config.toml
norm = "rmsnorm"
norm_place = "pre"
rope_fraction = 1.0
bias = "none"
parallel_block = false
init_std_down = 0.0
decay_shape = "linear"
batch_tokens = [16384, 32768, 65536]
doc_mask = true
MLP neurons of a small language model. Each row is named by its layer, matrix (gate and up: input weights) and neuron, and shows model dimensions 224-351. Each number is 500 + 40 x the weight over its row's rms, rounded and kept within 0 to 999. Numbers have three digits each. A neuron's up and down rows have the sign that makes its largest values positive.
After each neuron's rows, "fires in" lists the words (lower case) most often at its 100 highest values on Wikipedia text that the model never trained on.

L3.gate1022:449558467521481510603505477514521515462486560528521519588422459549540408502472550468541507478434520457445359418424476489539520511473487443540513417498538508486538475370422463465450527546497508503441461447415504451505513515447451494491572492540505545498490547511506533454513504463535535505464474488497498451520518546578602425467491521476532568569494516504509486500485531532428552494478
L3.up1022:548481486536562456492599488485478428529476482495479539508506498539497448465492551519580578474546591560517458465553487457511547533518528549533512423486514502537455480545546439549523490552488448555532438447559444488493508431456424509545563522463509550474463563528478484557481438505512513469507468499510428492469449522494578518475470456562469494443529534418455493454475474518527496476462
fires in: "s", "no", "two"

L3.gate241:523466483489448447473546536534511435464512499558629557448537420530471515540544467514455544477528527507476510489445525492480467491495481511510517553518546501519427504446431499489439515525501453511476511462434520450455499506482554504503523503477440500469597465498505506492490447561430569507499506520599501523491425493512520466454482517459482517473465546486504501450563565476441517514552
L3.up241:493471454486448506448579576493375420488554541501524571483526520524463539569509462478468478504518494525512525486461472536488475493517462597453533531525510535530565522500523538437495459531542423495539483437491400562465467451467523497581543516505508455559473489590524523503480496409508472518549530463455518470397483456506561468468507512468580593531506546513446508466515491508492490567469
fires in: "east", "north", "west", "south", "eastwood"

L5.gate668:482610453521492528458476499505533494434530516516489501468492432430461458460469493497475519518599535519506418507440462479503512454446529511503496489572450504499529521539418487522471478500460542491460490540447494505586518533518540517511508527451556546460552448517431459424436500494503551475551459505559533521474516533555460456519513505492456437535516442539509437498516500509466470522543
L5.up668:496528478562579555488518514422488526492512447505490455513475556471513520454431511501523485400506576508523535561441500470460453488488485485506578484473532389496554492537554503461534397416487523504474577532525450440523492544481495566462507534534554510523501537493544489552496566524510535501512522509503505447483498521509462436492536489485463478542571453517490445542510463463510482488457
fires in: "the"

L3.gate1075:529536539448468546529538470441512439486529459579498498437578493480438504542540563510521587471462511499557516533494512468535452416545548589467456461474506493484511580457507502465462573516514463472551479599461580480487535543545525482446487499477451451511522470479502477482477498512425487560532503503519523420483454538495464525457482521540516479568514520496499505472538447499576548481511
L3.up1075:513489546472486504516502489460487492511511503484472517497539527449475460456394508506442559449483487472507547488491561451532447485523480528498433530539530563571518543483441500430494534580529507420515502516511449458555509566591476486512487485421525528550530511498493379517503557463461520521517523523538412513491475475542457544500555493554512533499487568450451535461540469487516487451469
fires in: "councillor", "master", "general", "bachelor", "chief", "masters"

L5.gate620:441536520474489594468491513524497479486521478535475475505477517555575569539536481500505449518416410471545490485514522522504458538531519475486456498436503463473551521446542483423523432435590459466549441461437570437554453493510454516519486456495402497533456511529477493528480461501468547503540516561503484527491519462484436518601520529540489459532516433503518421525529477483514518420461
L5.up620:448494499482485505473481554509512509537605453440481536484470454478487483455559506426502502471465494481551528595494530429508514494430483503506497544495521481504501415420576580490504491436554476497500517499537489470525522503525502474550537474540515556500575498436539493503470543507476489468506437465507487513508506390568538471511520487583490507492542520506555553543431544499545384508495
fires in: "of", "young"

L5.gate1060:484467509466481474471528479501541454528464483458483526487496508543417478494541441522582456480530591553456544509473549462494538551489441538507455486425517546496474494512499512540547479524439569500497507466446479493524536535544477524522485545478519509476493470501473495469476454490573628509548462499463522498466507515517465506539526459464504447425540533502600511495509525555557593496528
L5.up1060:575459476483464535494542523568541486512538470483422492466527556490548477555479524497509482498538509492457439485511521432513549536511398427358501498476476485415491536463475488589560457551517482485563458512497435546474535592587499477489495473486433464493489559403516497521586531458497501479575459509515492566551522504457489459545429472602505512552500505495501445439482470487560488516495
fires in: "of", "many", "several", "a", "two", "other"

L3.gate453:508546457396461534459545566459509481482459499488453418457531469438511543441487503483485456506525469551535526444486503446468460450478487442527502499500430514507472499496509508483566498462496596509533518498537444458473497449563549503518498463480458511471460542459584546562499451542583504524527490504376521455556518546477574486433453454522495504464505486481448502487522481546468573508503
L3.up453:529503478468566489508555568444501504555475479536478423491483517580470557418512543578396512484466542476496516443513485503476551560444558513538508502418449505488471531481525473508485504540443507498500443545569476398567546528520428454472474519519553470503396518500582520475456510492499497579516487490484436515513528439546475499565496457485542518563489504446463534429530521440474478536428
fires in: "1", "2", "oglu", "0", "ottawa"

L4.gate520:474511489532469506394432538563481500573451551498507544516443510498488496466629501479471478519513571445531498469521428535538576504512539503465462517520564458523545518504470479461436576486428509536529506539546439457543448496438566518535454469479474551432469530492424458532481483552520556548447505524498534464561476479521433487532503478541468534558547445462453512497474519512464537548484
L4.up520:526502420455448502492546503496416480553493534451501476521492490468519509584534473491532502598558546508532527457463507503503511453515515527504458514495494426397490479432409473516474506499481524574503504473600510532490549493522549503480466468571545525477508499464448470486516484548535549530491537486533472496544476532520472481548476529549435511473560489527511487440445474436483501481531
fires in: "of", "located", "much"

L5.gate655:517538505534519454532501472500507409494517527518521438535462511503464537552512461425470461532543559505461464424472512397506540468455484412526499510451568484436504466564519528506600500513547444448477509509546431510458502431517497510555457469542478455546536491488461540527528523461447556479545543483470499511433542440432503580473514476532481543492568476562520523473446551482515494535529
L5.up655:556575495490368514482550450491566471459512476542512509475499461470551525455494522541509436486461521466423508495502470515547520519457478509507571440561570481421472555512476571520539524508507477461500536493524477495465494477446477483418490520453490537464535496484485583523509481503430525479492521489492502531449505480493552518450520485626501579559555518543577552481436526495485416476532
fires in: "since", "s", "until", "of"

L3.gate644:431471503530491503470529541485479509494462527484464485569546429456562472539484470468531508526511540491435405501492540527458533461513467482537504478486461509537497494534490456522483491453444496495491510504545492585557475449504431507507454503509429468546506476483486456526513479527498566444554513526567503495410480456553496496573477493612513452490479439509462454471475412566527589468477
L3.up644:491537459509484462476520544435480485448472496541465510474529531524590483491482500514518475476433494488480459448541549530497481488493513480540494472495441427572421453516488493528533548517504498504476538493494493515578530421483450453474565580526461553512484479500477494526516422452552556485514470484480524591476568509524504397494478486606476468527487526504426473511500509538544495539505
fires in: "s"

L3.gate94:442516448483530499478475517477478490511462476528466451528486504433504500502508535489513473510508540499483483530456514488474467580470538471555421529547501500457531544417546467479473478539542534496526447474507429426470518528532523512534565436563541517459461497452521485510544562502477549520588475472434516519480591487494496490529522540511471503517477536494493532434513524450555519475492
L3.up94:492514575521564549502542590563472516544604614509526510455493486513539500439501529423501419582467472553520451504542476481517516471515515436546508492421533508623505479500445530501467451529424483420580483552489530511508464483473480517593487528489528499578489544489488530425499467484438492437508502462544474487462476540478489505486503520525482448496519489494545491499523503511557448495524
fires in: "6", "1", "4", "0", "8"

L3.gate1189:552477500491489546494496481468456549491460479502469517482524550508501518558549455451525498505508527442462457551487478439528465530582476476484458466485500516512448473389552556533524499555536494528470538460501531445516493476514485479458452520434559496457513520545530520548465558522487433487542536547469513488520494497547569537508531497558475495423459454512567452429566495543516437602511
L3.up1189:571551478517487504440427470461476513491525507550437505483488526529473423525452468507520576507476542573579450508534576485452473447528476497484441448554508534463541491505484543483445469484500499459513557469432519497481563529497527543546486438461495509508481582411466544504516475492581457470536450509474468463509493434477418461489532500532453487414522557523526494504490505552524528530521
fires in: "from", "nacionalista", "joined", "attended", "attending", "at"

L4.gate266:445578499487532494408500519518483527563482463446532498545527403485534493448559542480470480425554507505496492577506556466502502459503500480491469508497478466454472492575503459494463464458470539516511528460548456558471476451510478450454399451467494535480580496462453507483565471483527511541548540530553538549536513444488519521494495541485522517460526509440404454525485476465477520522549
L4.up266:487539522422454509489493551543405528595536535452489438442541481492499480472545487452486481482514456575503528494456483479456511456523418542511516469574500449465557527502546561542404415494549499472520490443535541482446566456525460490497494443509499524485530486434454499518488423420491512525513515461590574513548439544574452558482550522472523535439502543479494515457507553503535439578470
fires in: "season", "contract", "years", "loan", "deal", "year"

L3.gate380:449474545428441560508464453465485556469476399455492453506531535432553461644497442531469480499476471463471458521404462465495525468560484490546469541500507464467442435417506487528480455517448543494533564506500509456528529450490414415533570480475530467475529512405483525522492477457425456541435515473493457420517444538509469576493526429633553575536524515422489436452542484469484520469483
L3.up380:535505441532497545491471528490485504466531554506549458476450459501480528461480557506492524528574526501438432480493472563589542528546505484482431488485483457599501569544522631494495499578500506469478502455525545509469466543552504567467391541490489497405515524462465454553507417502494512490469598484478495555488483487497435503602535518432415445448457546512457591478514537457473546590476
fires in: "3", "4", "5", "6", "7"

L5.gate1195:547524464486537522512474477558476502509515521531540489474408506517537458490522428464516505423516396467494396487438402495518549451552452440526471495514488502565463460497529476555520519471458562488511514453486462412484462418438460484523558533524513455440450585554493464613481497520501526508501493516590514480476506554576502494541506480529540545404478500517449488534511526476494477518515
L5.up1195:467563557403486481509558525536551464466444507517514416562435508478510487525397492551589509491514489481499602528518472518433452469448506462490528413520485542477493493511532551454490544463427554489445534496512451469549516505485532450498516546531481534537452521513427544561485452515525540477520502513478523513502437539540469522508576549474425548456504436482495480560486553530504463473482
fires in: "the"

L5.gate619:611437463521537453524501492571471459467529569498577456466431429474488483433519440528445472556456458460465424531493490489485488563577473553524445528522502570501563449538514486469491529506474491518495474475501538495488545507508508461474516454510525483428450468515491536481534488503489489521527511521475483504497527431493493415510470520555534473479453468481439505481517498436461509459488
L5.up619:505441508521484505484485492524454481495523506477518476494496498541528493477490546471496499533527508487487444512435509476486497487519439475505476437484517466520514485452506545458586474472449534536504494491547526507428582527470491436387492449553522556473442423492471437488523475475417556552521478489414484459527582462516482472484496511540613524537495535469474474430536417451504502502477
fires in: "of", "all", "some", "most", "many"

L5.gate1171:480488498515478519488467493523561438506440467451526446470497475499472497430470573463529510468491519547504454554506513536472474528492426520508459519435532448488512549531499520495501546494508486480464487483517448509433443498526481443499512536546576562511552524483451534508481451550540524518495442563525530474470509486499551503502539507496466499523475551500503454492533515530505466433453
L5.up1171:505535460447482505562537499530498525436534515506499499551484490430528461540470535486387487533529594500427501513523505504507514608472509555497515520495553486557523501498530511538429511478502536505426483483478469493499442430519447570559562506497542534495546567543496501514532489521564550499428501469552457472413525484529434556442494476582488575476533537532465439532468485554517459569519
fires in: "as", "there", "tools", "it", "played"

L5.gate639:521514466480572485503494487443490525492433454452539454441493532509479540480571551572464514503562518420547491531463479538574507470540518508488520599538472514511592423456468436543545524478572472502431480384516382511507501497541516530474508461501527520552433428474455572528485494527526441515515564437391484523473614481522498493549477497520565525531486462515459498414491477507461514452545
L5.up639:510522477485566506511492519469518471461440569467444450509456446562504524536468577483485520543488491499484513564509547479513443503459516469497514427484492508479522538569490430507538497513569472473431499484464536454522445467473514524409480512499473466492489417548529462521487435466515435470441489492502492434476542559489495482488461563503507451479484490505524471544497512524526457460533
fires in: "of", "total", "february"

L4.gate1130:440505500496511498436521529504481514494444476439451504505460505524511390441540521537500522475407529548541558513562475498482495462522454549512510493559544496549526435530458555402511429460516475512550551475478418498558504516484542502512490522522519519504476537422459439506506544537513555509533495501517498529519535569539572427452470449484516524491429501520503480447487504567479463490529
L4.up1130:485504578518482475453509573520474530528441500485489508532494482500446424454537510589441474476492523486556441526501512425417504478480500443510506462474579455499548494546529463486536530516494549484366463503504478566456527488491507557495435544583511444505538474484498535502525516531553515514436461460596548548552469543530527483490461481472561528473466534476450495526531579531376444554490
fires in: "years", "year", "time", "day", "result"

L5.gate416:450464500488555521483447463437504450482510519489508520505481445529493526465430567503519560536504476468507490562523531515499441503466502487472455529486516443502445540470506502474508567455508494518463477528515597379443540494427570522492504542454421502462441494479429508475558483487484485507493512451460498492488449591518490437516549484575458536503520533524427483547501448491569472519476
L5.up416:519495499499473509499532504499403543507469485528511428450559483526447417495490503473519508444541584519594483530531492544466443526522512480473588483519541495503469497459521486603544517520517514534501537515459512451462472454537453599521494492448472439413505443481458568545404479474575552472462458469430509472464516445497445518563508481552456472457453510511490489520500434421536576529548
fires in: "of", "from"

L4.gate894:499495543472489523529511441466566415461456497487497505590512445464386506445477488515502520461451526503548538501500478541563476492504501428549491531447535510511570553532577473458464505582536539526498558410520469426533549532485486497445541523564486483561495537501543485530469545491456527505512525459480567455438534536510500518507564502483483451490498555604494481527582526490538563510458
L4.up894:478511550546468500520557489473484478550443512487425495544529453540473447462557477502530550450531497471562498532548429609530484504592504515549466580498572445485460521526567493497554532485461448490462468423519506484466506511485487537460536480546500490633510608498521526526509487413507553487455438513481489478475500544500505377484571540477494426504476481525514473444482503469413446367522
fires in: "by", "in", "is", "from", "suffering", "elf"